MLP neurons of a small language model. Each row is named by its layer, matrix (up: input weights) and neuron, and shows model dimensions 64-191. Each number is 50 + 12 x the weight over its row's rms, rounded and kept within 0 to 99.
After each neuron's rows, "fires after" lists the tokens most often just before its 100 highest values on Wikipedia text that the model never trained on.

L5.up640:44 42 62 76 50 54 59 56 64 30 72 62 43 64 63 60 48 53 38 61 52 50 61 48 66 35 62 30 41 34 26 61 25 59 50 58 32 42 38 50 44 58 46 59 47 46 55 63 39 72 47 39 53 51 48 59 22 29 46 53 39 41 36 65 21 45 45 56 66 56 39 66 64 45 44 58 52 53 35 48 36 44 52 61 72 46 53 55 43 40 49 70 24 50 31 39 52 43 61 59 46 50 53 41 37 39 40 55 43 50 73 57 35 51 65 34 44 51 51 65 33 35 54 56 53 69 61 65
fires after: "er", "ver", "our", "her", "ther", "v"

L5.up854:66 46 54 44 47 42 41 38 50 51 46 58 68 53 62 67 35 55 72 60 74 68 36 50 35 41 62 55 48 58 62 50 21 34 38 43 73 38 65 38 50 45 46 39 53 74 44 51 37 58 77 57 38 46 50 42 62 69 54 49 58 53 44 51 61 57 55 55 52 43 57 33 29 40 42 34 56 74 73 49 46 44 60 45 60 53 35 55 58 39 45 50 81 60 48 56 36 38 54 53 57 36 59 54 47 49 33 42 42 53 47 53 46 55 59 72 78 50 38 66 22 43 65 19 45 51 58 66
fires after: "g", " wh", " H", "j", " h", "r"

L5.up774:46 58 69 62 30 43 67 55 39 53 54 67 62 30 62 32 39 66 22 54 75 41 66 66 60 62 32 54 54 26 40 52 52 59 45 66 66 31 57 56 58 47 34 44 41 40 67 53 44 51 54 59 54 55 61 42 48 53 62 40 31 51 28 66 35 55 38 53 50 39 54 49 56 62 37 43 44 33 43 21 46 62 51 71 46 71 43 35 49 64 59 48 59 47 45 51 38 44 61 48 36 73 71 58 53 65 62 51 66 49 74 41 47 54 53 46 77 49 44 75 52 57 48 27 36 54 28 50
fires after: " A", " S", " M", " ", "=="

L5.up107:41 55 45 64 53 55 49 49 69 35 53 42 50 58 44 43 69 34 63 48 49 40 70 68 55 55 59 73 39 68 30 53 42 28 50 55 35 50 65 67 69 56 39 28 59 38 29 55 58 20 60 33 52 39 45 54 21 54 48 33 58 33 66 44 34 49 47 58 65 56 48 54 45 56 60 41 65 28 71 46 39 47 50 66 67 53 69 64 48 53 43 34 60 54 38 42 52 45 60 36 51 48 62 64 48 42 46 43 32 55 48 51 51 72 64 47 55 63 48 64 54 43 53 18 36 46 65 46
fires after: "-", " (", " |", " in", "\n", "|"

L5.up111:25 57 48 59 39 48 73 55 53 51 49 51 13 54 57 20 41 49 70 38 53 43 47 39 50 55 44 38 63 51 54 45 43 69 46 47 51 58 60 46 37 48 40 60 51 59 50 56 53 67 45 59 24 57 69 41 60 40 36 58 43 38 39 51 53 43 38 74 65 48 42 60 64 46 62 62 66 39 72 44 35 32 36 62 31 45 43 66 69 52 74 40 57 66 53 56 59 54 48 65 24 51 52 66 39 53 53 26 55 48 66 57 29 53 55 51 49 55 42 38 59 51 66 64 49 50 25 38
fires after: ",", ";", " in", " of", " |"

L5.up393:37 24 61 77 56 52 68 63 52 42 47 39 52 53 58 51 48 40 40 37 73 69 29 48 47 59 54 46 31 36 52 41 63 64 41 44 59 33 46 28 42 41 38 46 47 56 51 41 48 50 66 50 49 65 51 42 51 67 60 82 71 49 38 50 35 54 45 51 51 50 30 44 52 53 44 55 69 52 64 65 29 56 45 62 54 62 60 62 54 39 54 49 55 42 51 36 36 39 37 47 56 48 68 55 46 56 58 34 78 46 50 66 41 73 35 27 46 45 43 68 64 64 37 50 52 65 32 64
fires after: "ol", "er", "al", "on", "n", "ian"

L5.up944:60 43 54 48 53 62 40 37 48 42 73 57 53 51 57 49 28 46 40 44 60 35 72 57 55 31 61 62 61 36 65 46 53 60 50 31 20 66 42 57 50 72 33 53 52 61 48 44 37 38 46 56 38 49 68 47 47 50 39 53 46 55 44 42 40 52 49 41 41 65 55 32 60 48 67 61 38 42 47 43 49 51 52 49 36 58 41 34 91 41 54 57 77 51 54 59 44 69 61 52 77 41 35 65 63 56 31 46 42 35 29 43 44 73 59 61 44 58 54 66 46 46 46 47 71 36 50 41
fires after: " ar", " Ar", "\n", "at", "c"

L5.up135:57 37 36 50 56 51 38 54 45 56 49 54 43 46 58 62 40 46 39 58 56 41 58 35 47 38 22 29 61 45 29 53 55 52 79 66 25 50 52 41 43 38 32 53 47 52 50 44 59 64 51 52 32 54 60 56 58 47 67 47 68 37 53 59 71 35 73 73 56 58 57 71 45 54 43 48 66 57 26 61 54 40 35 63 73 47 43 37 61 23 59 63 42 55 60 59 57 51 47 64 38 45 50 42 78 51 47 52 52 58 35 37 71 64 44 66 50 53 66 69 55 59 56 50 70 65 35 50
fires after: ",", " the", "he", "ce", "v", "ing"

L5.up1144:47 55 74 43 42 67 76 45 58 54 57 57 52 36 61 51 40 48 28 46 40 39 31 57 35 44 36 56 44 46 53 25 62 54 72 42 53 56 53 56 65 42 59 54 49 31 72 47 27 56 35 31 38 48 57 28 56 47 38 55 64 72 56 38 26 58 60 56 45 66 53 34 52 43 51 65 52 44 41 65 51 70 41 41 62 51 66 64 48 54 40 49 70 56 30 49 53 51 52 63 41 29 44 60 50 44 31 55 62 42 48 62 56 48 62 57 59 25 52 57 34 50 50 54 37 49 40 45
fires after: " M", " m", " K", " S", " v", " P"

L5.up267:40 48 47 22 48 38 76 47 54 61 64 55 45 45 45 49 45 52 65 75 63 59 44 57 56 35 44 67 60 10 75 62 40 65 37 29 55 50 39 53 71 49 73 51 41 57 50 36 52 54 56 39 32 33 52 58 61 35 50 45 41 54 32 26 68 64 47 37 55 34 43 78 47 64 44 28 68 51 52 42 40 32 47 33 45 53 61 46 66 36 26 54 38 69 57 46 49 48 64 39 45 59 45 59 47 31 44 35 50 43 49 35 40 52 49 45 56 72 54 57 61 26 32 45 76 38 48 63
fires after: "n", " s", " F", "en", " S"

L5.up1093:51 63 42 48 63 43 38 53 34 64 55 29 53 40 41 59 48 50 41 59 55 46 52 58 61 39 33 55 54 39 54 43 38 52 56 57 59 18 61 45 74 47 66 61 39 43 32 48 63 35 36 28 53 68 54 54 35 71 55 53 50 56 55 72 65 18 29 61 47 51 82 27 57 47 57 63 48 47 44 57 62 57 40 57 52 50 56 41 41 51 48 43 50 37 46 65 43 59 67 46 57 47 75 27 59 31 40 49 48 46 54 45 59 55 52 29 51 44 34 56 51 45 60 33 60 73 36 29
fires after: "i", "o", "ak", "un", "is"

L5.up1119:40 25 51 81 40 65 36 50 73 56 48 56 58 33 54 56 71 46 51 50 46 49 58 78 45 52 58 76 56 29 59 41 47 51 62 72 40 67 56 36 48 50 62 47 42 60 44 34 33 48 50 43 28 44 47 72 45 46 49 60 51 41 48 51 33 58 54 60 45 51 44 44 44 75 45 63 78 36 66 52 48 51 53 76 65 57 45 58 61 34 51 57 51 52 57 67 40 52 30 51 18 27 61 50 52 58 58 49 39 42 53 58 46 39 44 36 61 45 59 58 58 48 57 56 51 47 38 52
fires after: " |", " in", ",", " of", " the", " M"

L5.up675:55 36 49 40 60 44 53 43 65 45 55 67 59 60 30 46 24 28 31 52 55 57 50 57 53 44 43 64 72 45 60 53 40 34 48 69 35 52 52 66 68 45 59 48 60 62 61 60 70 48 42 34 46 42 59 47 38 74 53 61 68 60 56 32 50 46 44 37 49 30 41 33 36 45 76 39 65 31 51 53 66 50 60 62 52 53 48 42 54 65 47 43 71 41 81 54 76 39 34 40 67 47 49 46 60 49 48 32 50 52 75 72 49 34 46 71 45 48 44 61 32 41 53 39 47 74 40 47
fires after: "s", " p", ",", ".", "ear"

L5.up778:47 79 59 58 45 44 35 74 43 45 49 43 57 29 70 45 31 57 45 41 61 52 42 44 33 46 41 65 55 34 76 55 52 72 51 75 61 43 58 57 66 36 56 38 56 69 53 58 56 40 57 45 34 33 48 34 49 43 47 59 64 35 78 31 42 59 45 53 52 52 66 58 38 49 39 56 45 29 44 48 40 46 59 68 45 45 41 60 19 54 59 61 40 58 38 19 46 56 52 51 66 54 52 52 53 61 31 68 61 45 54 74 45 63 70 38 55 55 42 37 70 53 43 70 58 46 54 58
fires after: " S", "t", "at", "ist", " s", " B"

L5.up285:54 44 57 28 47 55 39 44 49 68 52 47 35 48 55 46 56 36 36 51 70 55 52 44 67 48 68 35 56 43 33 65 39 42 39 64 30 46 72 58 23 49 60 55 33 58 54 72 66 51 60 25 46 60 56 37 23 46 52 55 62 36 52 38 48 55 25 56 48 62 51 53 59 60 29 64 44 44 46 50 57 57 55 55 17 48 60 47 42 61 43 42 31 07 34 70 45 53 28 43 68 58 46 49 64 55 39 38 58 53 66 62 43 59 40 64 55 79 51 56 58 44 64 53 47 47 59 33
fires after: "ot", "202", "i", "un", " G", "en"

L5.up373:50 29 55 50 57 62 46 49 40 65 75 52 60 29 57 57 43 58 39 51 45 64 27 48 47 69 34 55 48 42 05 49 62 59 54 54 45 52 37 50 44 37 49 66 22 38 30 39 30 58 57 39 58 48 42 41 50 41 63 40 52 61 41 58 38 37 52 70 63 51 65 47 41 72 52 52 73 42 72 48 39 54 56 52 69 51 43 40 37 60 64 46 48 64 32 52 53 54 64 50 53 43 42 51 40 41 59 40 58 52 41 65 70 62 51 51 50 66 61 69 41 57 55 40 59 43 44 30
fires after: " the", " an", "an", " c", " |"

L5.up696:41 37 75 39 36 56 58 57 58 53 41 63 45 73 61 66 54 43 40 49 57 39 60 58 38 43 28 34 37 39 50 36 69 39 57 66 57 51 43 49 45 68 46 64 34 37 67 53 60 47 66 43 45 43 67 29 46 31 62 47 50 54 43 72 56 50 48 47 61 61 46 30 43 55 46 54 67 33 47 43 32 36 52 44 66 75 53 37 48 49 57 52 38 54 50 77 56 51 67 40 58 26 57 50 61 49 44 40 57 26 66 34 58 48 49 56 49 46 30 57 47 35 40 60 55 68 40 54
fires after: "al", " a", " the", " s", " S", "ir"

L5.up240:55 47 60 53 45 49 75 48 67 54 47 56 55 51 58 56 36 35 50 43 48 59 52 36 52 50 81 52 50 59 21 38 69 71 79 50 49 40 53 53 62 46 42 57 54 64 65 43 54 62 51 31 61 44 63 46 55 25 65 64 44 65 47 64 53 59 40 41 67 40 45 42 44 76 57 44 59 49 62 87 41 59 50 62 56 36 48 47 47 50 59 76 49 36 61 47 36 46 42 58 55 59 44 31 51 34 25 58 43 33 61 43 51 41 67 69 51 25 53 59 41 39 60 27 58 53 46 59
fires after: "\\", "ar", "ust", " P", " v", " p"

L5.up849:57 48 58 50 39 45 47 42 59 56 42 57 49 36 82 20 28 49 37 43 46 59 38 62 35 62 60 32 62 45 35 35 55 42 50 32 59 55 50 52 68 36 56 68 36 62 61 46 36 25 46 46 61 40 54 49 61 49 66 34 32 66 61 53 69 52 56 38 61 69 46 06 41 52 41 63 47 62 54 47 49 55 62 60 50 55 55 32 64 42 60 57 54 51 38 48 45 38 34 79 55 78 44 48 45 58 47 52 49 45 36 68 54 54 52 52 63 62 44 55 36 43 52 65 59 47 54 49
fires after: " for", " H", "her", " h"

L5.up750:56 42 65 27 80 54 48 55 60 45 69 43 47 59 47 54 48 43 26 46 51 39 29 58 51 36 29 34 55 41 39 62 42 68 54 44 43 54 46 53 46 57 49 40 41 37 50 68 46 48 65 47 47 58 56 35 62 61 43 46 69 62 63 43 55 66 37 43 51 44 67 66 42 56 33 29 56 50 37 64 51 38 38 61 36 56 57 61 70 28 43 33 66 50 55 29 52 26 61 54 40 43 45 56 44 46 39 45 58 51 52 63 29 58 28 50 35 50 67 43 38 54 62 43 50 25 54 28
fires after: "ions", "s", "e", "d", "as", "at"

L5.up366:55 51 63 20 46 61 51 46 63 42 41 51 43 55 84 30 51 49 29 36 57 45 25 28 69 33 43 27 41 48 43 64 58 38 51 58 38 63 63 47 35 59 41 34 37 51 63 44 49 46 70 41 39 20 51 51 64 63 46 72 51 52 43 48 73 47 46 43 51 63 46 63 72 52 28 60 54 29 46 45 62 34 40 53 40 49 35 54 74 49 62 55 46 47 43 58 24 61 46 52 52 49 37 37 60 51 55 47 39 69 53 54 52 42 43 56 47 41 58 73 45 37 50 36 50 62 48 59
fires after: " s", " S", "e", " th", " f", "S"

L5.up678:58 50 40 57 33 62 66 56 45 47 54 21 40 62 52 44 43 36 45 30 49 69 38 67 53 35 53 39 61 56 41 41 58 54 34 53 52 57 40 67 58 41 50 51 30 49 45 40 45 55 52 55 46 59 58 62 39 47 24 39 50 61 63 39 40 42 76 33 41 71 40 62 44 61 47 47 48 52 43 62 63 55 51 39 72 76 66 63 43 33 52 64 76 44 38 50 38 44 53 58 77 43 53 37 57 56 21 46 52 44 35 54 38 52 51 68 64 56 41 69 48 70 34 35 56 38 48 31
fires after: "v", "f", " V", "st", " v", "ol"

L5.up1046:27 63 64 56 60 41 56 46 58 45 52 46 73 62 55 43 40 29 45 48 51 47 58 52 54 61 45 52 39 45 40 61 38 36 22 59 49 63 59 80 44 33 38 60 49 32 47 66 50 60 48 41 52 62 79 39 65 51 55 55 46 51 43 63 48 64 53 28 57 43 42 57 60 40 51 70 38 44 51 59 41 47 42 36 36 52 35 34 57 28 61 33 44 59 46 48 48 57 61 29 42 41 42 51 54 40 41 39 49 49 32 49 36 32 41 23 47 60 59 36 33 45 61 58 57 34 75 61
fires after: " it", "ver", "i", "os", "er", " t"

L5.up98:60 55 52 28 41 53 35 68 37 58 42 47 38 35 68 57 42 53 48 28 46 60 32 53 42 31 63 42 43 50 55 32 61 23 55 65 48 53 72 51 59 44 52 58 47 48 37 45 50 39 33 38 34 37 77 40 53 62 49 52 61 48 35 52 36 51 44 61 30 48 33 44 26 43 43 33 46 65 46 66 53 51 31 59 62 45 48 66 82 69 61 36 54 58 59 55 41 55 49 73 62 52 58 45 40 54 71 29 51 39 62 63 40 64 49 44 55 55 50 86 49 54 20 53 53 43 42 44
fires after: "ar", " F", " P", " D", " K", "ro"

L5.up798:50 53 43 51 41 47 30 49 51 45 55 52 46 44 64 40 45 49 66 60 66 41 68 33 57 47 47 55 63 40 36 48 51 56 40 55 49 64 44 56 54 33 34 45 63 48 41 38 65 44 76 38 52 48 45 39 45 52 44 38 48 43 58 48 59 28 34 63 52 43 48 26 49 44 36 41 35 45 46 44 66 71 43 65 42 53 58 43 59 56 24 59 59 33 32 69 58 55 36 66 65 41 68 40 57 42 56 61 49 58 51 55 41 71 36 30 50 69 80 41 57 46 50 53 48 24 67 79
fires after: "er", "y", "e", "t", "it", " s"

L5.up333:57 69 67 53 25 59 51 62 54 47 64 55 49 48 44 37 41 41 52 62 53 31 54 62 60 57 95 55 35 30 42 31 67 46 65 56 56 66 60 40 60 48 55 34 49 45 59 48 47 50 65 58 33 32 52 50 37 52 44 36 42 61 43 58 52 43 62 63 42 48 38 57 50 49 43 49 43 60 45 52 44 42 32 45 60 58 55 57 47 42 70 40 58 55 58 31 51 59 32 56 74 63 49 51 62 33 51 55 54 46 58 60 48 55 50 56 55 51 29 42 66 22 55 57 48 36 51 51
fires after: "h", "em", "an", "ie", "ult", "ch"

L5.up280:53 79 47 44 45 36 51 54 67 46 32 46 49 47 51 59 43 46 24 64 60 61 76 84 44 85 47 52 49 60 37 39 41 51 60 54 32 46 71 58 55 66 67 44 43 59 45 49 66 76 55 51 52 59 57 41 42 32 41 59 34 45 40 44 42 76 59 28 60 27 35 45 49 57 76 53 34 58 51 45 56 25 51 44 35 31 45 63 53 52 59 53 38 51 53 56 62 41 42 53 46 47 58 43 48 47 36 52 57 48 67 47 26 50 64 34 39 54 40 49 53 74 49 54 29 42 50 49
fires after: " ", " R", "$", "1", " re"

L5.up329:40 51 68 61 70 68 55 40 67 39 45 29 59 33 25 36 47 34 51 39 41 47 53 54 44 51 51 38 37 40 35 45 70 45 58 48 35 48 66 36 47 50 52 45 34 55 38 53 39 42 43 27 46 26 35 46 59 73 73 52 64 54 77 46 40 58 42 56 37 64 58 55 59 33 51 42 56 49 52 52 58 25 47 72 47 61 67 50 62 31 35 51 74 33 45 51 60 41 77 66 50 54 69 31 50 37 47 74 64 28 72 73 49 63 48 34 51 75 51 49 48 43 41 68 36 66 49 32
fires after: "ions", "ud", "o", "er", "her", "'s"

L5.up492:21 58 62 35 51 43 59 74 54 43 61 61 33 40 59 45 39 69 36 74 82 41 38 36 38 69 55 46 52 31 46 56 65 55 64 77 37 38 53 47 48 41 42 40 33 25 85 30 35 49 58 54 31 40 55 60 41 55 40 50 64 53 32 52 55 66 55 48 59 47 50 46 63 60 50 74 65 67 65 44 40 37 44 64 61 55 55 59 69 65 39 44 52 56 54 34 67 33 58 55 53 61 35 59 53 47 34 58 53 48 37 38 46 29 56 37 56 58 48 32 55 37 68 49 46 65 55 33
fires after: " M", " m", " S", " s", "as", "om"

L5.up502:68 36 60 49 38 47 44 41 58 37 57 73 49 48 55 56 38 43 68 48 46 40 55 70 64 43 26 36 50 45 54 34 31 30 59 59 51 56 66 55 44 53 45 47 56 46 69 32 55 41 35 34 42 35 71 59 64 40 36 42 52 44 41 32 46 45 53 49 45 57 39 58 58 77 54 25 63 40 51 70 55 39 57 56 55 40 26 33 46 62 45 42 38 45 56 54 52 65 61 46 55 38 45 26 58 33 55 41 37 67 59 37 54 50 22 72 58 63 54 44 42 55 55 39 43 47 64 50
fires after: " s", "y", "s", " S", "S", " a"

L5.up132:42 71 37 49 72 55 47 60 76 50 46 45 54 59 68 55 58 58 64 39 59 44 61 34 47 36 53 63 52 49 57 46 34 53 23 64 47 50 37 43 60 51 62 42 28 57 47 44 55 48 33 45 31 52 49 75 58 57 60 46 47 42 13 66 54 48 47 51 34 51 20 43 52 63 45 55 48 46 43 19 37 61 44 37 56 51 62 45 67 57 51 53 52 53 29 31 38 61 62 54 56 57 40 24 42 71 44 48 64 36 65 36 54 53 57 79 47 46 32 25 53 67 65 64 40 52 42 48
fires after: "il", "ab", "b", " f", "m", "ed"

L5.up289:72 36 69 48 40 54 71 48 57 29 48 63 51 41 39 41 53 42 59 46 40 43 70 50 43 45 29 48 66 56 70 53 43 47 35 50 23 61 34 32 64 60 44 45 53 50 88 59 27 53 62 52 48 41 71 34 44 41 54 51 57 31 61 50 50 57 56 53 45 74 62 61 38 56 62 33 44 41 50 26 53 44 56 68 43 50 49 29 31 48 54 50 54 62 30 33 58 42 55 45 51 48 63 61 39 64 23 60 53 69 62 66 55 30 49 48 69 61 56 50 57 51 59 48 57 54 43 26
fires after: " ", "==", " ch", "c"

L5.up189:62 59 37 50 34 38 38 54 60 25 60 62 41 56 36 42 53 50 41 44 51 64 48 59 30 34 48 39 56 21 52 59 52 46 36 50 41 45 49 55 39 67 48 42 50 58 36 57 39 47 72 40 36 52 55 51 67 40 70 55 50 24 68 61 43 60 42 58 41 45 47 38 57 37 41 47 56 32 63 30 37 52 63 65 38 69 24 48 64 68 58 42 53 59 42 64 40 33 57 59 59 63 43 40 44 61 49 46 57 28 54 52 46 59 53 60 56 29 49 51 36 23 37 32 70 55 47 79
fires after: " be", "e", "r", "o", "he"

L5.up304:38 60 56 38 54 50 44 57 52 51 43 65 38 78 68 45 50 44 35 20 51 94 42 53 31 59 54 34 28 63 46 51 58 57 24 49 42 33 57 55 62 48 35 15 42 35 45 48 38 25 50 57 36 55 43 44 39 77 39 52 46 45 56 41 65 37 45 35 49 58 62 53 48 64 50 50 94 34 40 74 35 60 51 53 50 33 34 52 59 63 43 59 52 55 50 68 46 43 57 50 56 53 50 32 65 32 35 60 37 55 56 45 34 61 39 62 42 43 60 40 75 40 59 55 49 46 54 41
fires after: " the", "s", "ers", "e", " M"

L5.up593:53 54 62 61 27 52 57 60 49 21 41 43 70 53 47 38 59 52 48 47 74 67 38 40 53 33 50 58 53 46 39 50 52 60 59 37 47 48 52 83 41 36 23 45 44 69 51 49 44 39 33 44 57 67 64 62 44 48 47 67 48 62 68 53 56 50 58 39 25 60 37 49 56 44 50 43 41 56 31 54 63 55 32 56 56 39 52 59 58 55 46 39 51 41 56 62 74 46 57 57 37 62 47 55 43 49 48 71 52 32 57 61 45 41 44 49 48 54 26 59 29 46 35 35 47 48 72 53
fires after: " e", "ol", "f", "res", "ff"

L5.up657:78 34 69 48 46 33 38 60 57 40 41 61 57 18 59 53 39 49 53 51 55 46 52 43 54 44 54 41 57 53 56 47 50 50 42 41 61 45 57 51 49 51 44 41 61 53 48 73 49 38 53 30 57 61 53 38 47 37 37 57 42 41 59 44 28 39 63 50 73 42 46 31 77 59 41 44 45 30 47 73 30 58 45 50 36 25 58 56 53 50 27 42 50 46 43 60 52 36 64 65 35 54 49 50 53 59 59 47 33 57 57 46 08 78 56 41 39 62 44 51 60 35 58 55 48 49 36 46
fires after: "ed", "it", "t", "ing", "igh", "d"

L5.up586:42 73 58 23 41 63 67 52 42 47 50 53 59 44 52 43 48 43 60 46 65 68 48 56 66 50 46 30 65 29 53 48 46 33 48 38 35 45 53 53 63 72 35 58 43 58 67 67 44 46 57 61 59 33 77 60 53 78 50 66 46 51 76 55 52 39 23 35 50 23 51 49 54 22 43 57 52 42 61 41 44 47 71 25 64 32 37 42 55 47 60 38 53 43 43 50 59 46 34 45 55 58 66 49 48 27 44 58 47 75 37 54 48 61 49 60 31 58 44 47 48 36 53 49 41 52 70 70
fires after: " s", ".", "|---|---", " |\n", ","

L5.up1067:38 47 43 49 58 53 61 27 68 43 61 42 44 62 61 33 43 38 56 40 41 65 66 37 45 60 44 60 57 55 44 39 39 43 38 52 64 63 47 38 47 52 79 46 59 32 51 47 59 30 46 47 54 37 70 56 57 57 61 51 54 21 50 49 45 45 47 36 61 37 69 49 45 31 45 74 22 36 61 34 64 63 53 58 55 56 44 67 56 72 42 41 57 67 39 57 54 53 59 53 67 54 57 31 51 57 57 51 74 55 54 55 20 41 46 49 68 54 47 48 74 58 53 38 50 51 44 45
fires after: " R", "om", "e", " P", " U", " E"

L5.up2:42 47 56 57 49 43 24 69 38 38 48 71 63 53 45 45 57 69 63 44 42 73 43 42 47 66 46 57 59 52 48 31 46 59 52 76 31 43 61 32 55 62 63 20 48 44 47 62 44 54 68 33 34 53 63 43 39 49 46 57 56 36 55 46 61 39 64 64 42 61 54 57 31 43 25 46 51 48 52 39 60 62 29 47 38 54 51 32 44 49 41 58 31 41 48 56 66 58 31 61 48 39 41 23 38 56 68 37 62 22 37 62 67 65 73 55 68 61 40 57 42 44 71 50 52 20 55 47
fires after: "o", " g", "v", " be", "u"

L5.up843:56 58 50 43 41 34 55 38 61 69 16 35 52 49 37 41 54 50 65 45 44 60 47 50 52 56 55 82 48 56 67 45 56 48 17 62 43 43 35 37 46 38 30 54 53 39 49 34 56 46 55 23 30 43 49 62 33 63 38 43 48 58 44 47 59 39 46 39 63 46 78 54 47 60 55 41 59 59 46 80 44 74 35 44 56 56 58 48 62 58 47 50 48 66 30 40 33 46 26 52 55 44 57 51 36 56 52 49 65 40 65 40 49 53 43 51 66 45 44 39 50 45 69 53 58 50 44 37
fires after: " c", " C", " st", " h"

L5.up1070:55 46 25 47 61 43 57 69 43 55 40 32 57 17 42 45 48 58 46 45 64 59 27 29 50 54 38 42 45 43 68 46 50 55 67 41 66 52 31 54 61 63 40 54 47 54 46 56 46 34 53 62 43 53 63 49 29 60 29 52 33 38 69 33 56 56 53 59 52 64 48 54 57 65 60 55 42 65 49 53 55 56 44 65 51 47 51 49 76 62 70 56 56 49 70 53 38 62 47 42 64 31 34 52 42 37 22 66 56 60 52 41 62 46 33 31 62 66 54 28 47 45 47 64 75 35 60 63
fires after: "t", "h", "at", "j", "v"

L5.up246:48 57 46 66 58 38 57 48 55 31 46 41 53 66 46 44 38 30 40 46 69 40 63 68 41 54 56 51 20 39 58 53 43 36 70 60 63 46 78 34 36 35 46 41 34 50 45 37 48 52 51 61 50 45 41 36 55 58 55 51 42 46 50 47 43 34 66 42 55 27 51 65 57 53 52 53 55 47 70 61 35 54 44 40 65 71 28 29 55 74 58 53 54 38 35 51 57 50 65 70 47 77 34 28 45 35 46 48 45 39 77 49 60 58 55 44 62 60 62 54 45 65 71 73 38 64 34 59
fires after: " it", " the", "t", "th", "her", "er"

L5.up795:51 55 62 22 51 49 64 70 55 46 64 35 69 63 41 42 26 48 63 48 38 61 45 60 35 39 43 51 47 57 55 39 64 50 56 46 52 39 09 60 38 63 40 54 59 42 54 52 63 48 65 62 50 33 57 41 75 40 41 63 47 55 53 63 68 51 41 42 44 53 46 26 82 54 34 37 55 44 52 48 68 47 34 50 43 60 60 66 48 57 67 48 60 63 45 40 34 49 41 63 39 57 44 44 43 25 46 60 53 42 40 59 38 45 60 66 49 59 60 48 77 57 59 32 39 50 54 69
fires after: "b", " B", " K", " J", "k", "it"

L5.up275:56 35 33 75 71 52 59 50 43 34 52 61 63 31 58 54 46 69 45 62 43 45 53 43 54 55 40 66 48 41 74 52 58 39 46 60 43 57 55 39 62 51 57 76 38 52 53 65 44 38 33 24 45 51 61 66 49 48 49 52 60 47 33 61 55 53 56 67 54 49 68 51 59 55 55 53 50 56 62 53 54 59 53 53 48 40 70 53 75 45 53 50 57 22 31 39 55 29 44 39 57 59 50 61 32 50 32 31 64 56 37 49 64 37 72 38 53 62 60 40 40 45 68 61 38 29 43 35
fires after: " ", " st", "qu", "om", " ch"

L5.up791:55 58 68 54 71 39 49 32 46 34 36 61 51 78 49 44 49 54 49 52 67 55 44 55 28 59 55 59 55 50 52 39 65 43 30 49 45 25 22 43 48 50 57 67 59 62 60 60 54 60 42 49 48 35 62 71 61 58 31 50 46 38 45 37 64 49 42 57 48 61 55 62 59 64 49 37 20 53 45 64 37 53 38 46 37 53 62 52 71 68 64 50 39 65 44 59 59 68 44 55 55 58 57 41 63 48 47 43 40 25 49 51 37 54 54 43 38 52 37 36 60 53 61 49 49 74 19 61
fires after: " m", " to", " c", " in", "re", "ld"

L5.up44:56 47 52 43 43 69 53 57 61 42 48 48 48 39 45 57 48 63 49 51 49 52 57 65 56 43 49 52 49 59 64 12 51 39 46 53 48 44 48 46 55 68 46 50 48 42 28 52 54 40 48 40 46 53 47 64 71 46 34 44 74 48 52 44 37 76 44 29 48 70 75 41 48 56 53 68 53 46 52 58 58 53 49 46 55 75 52 57 70 53 49 35 71 67 46 49 56 47 52 66 21 43 54 70 34 64 48 45 25 35 37 57 45 48 74 53 55 46 61 33 48 45 57 45 51 41 32 47
fires after: " p", " P", " st", " St", "it", " C"

L5.up1120:43 47 45 58 68 60 50 65 28 45 43 41 32 54 54 55 46 56 39 53 58 69 57 47 56 59 43 45 71 33 62 48 31 54 41 49 48 54 42 48 53 66 21 55 52 55 60 71 47 29 53 46 65 56 41 43 49 66 39 52 60 63 59 62 75 40 61 52 49 67 37 47 31 64 48 44 29 66 53 56 42 47 57 50 52 37 75 51 47 56 52 51 64 52 58 41 34 55 62 69 84 57 50 58 64 47 35 36 66 62 44 48 56 51 33 30 56 43 45 34 47 70 44 67 59 62 40 49
fires after: " l", " w", "an", "el", " m", " L"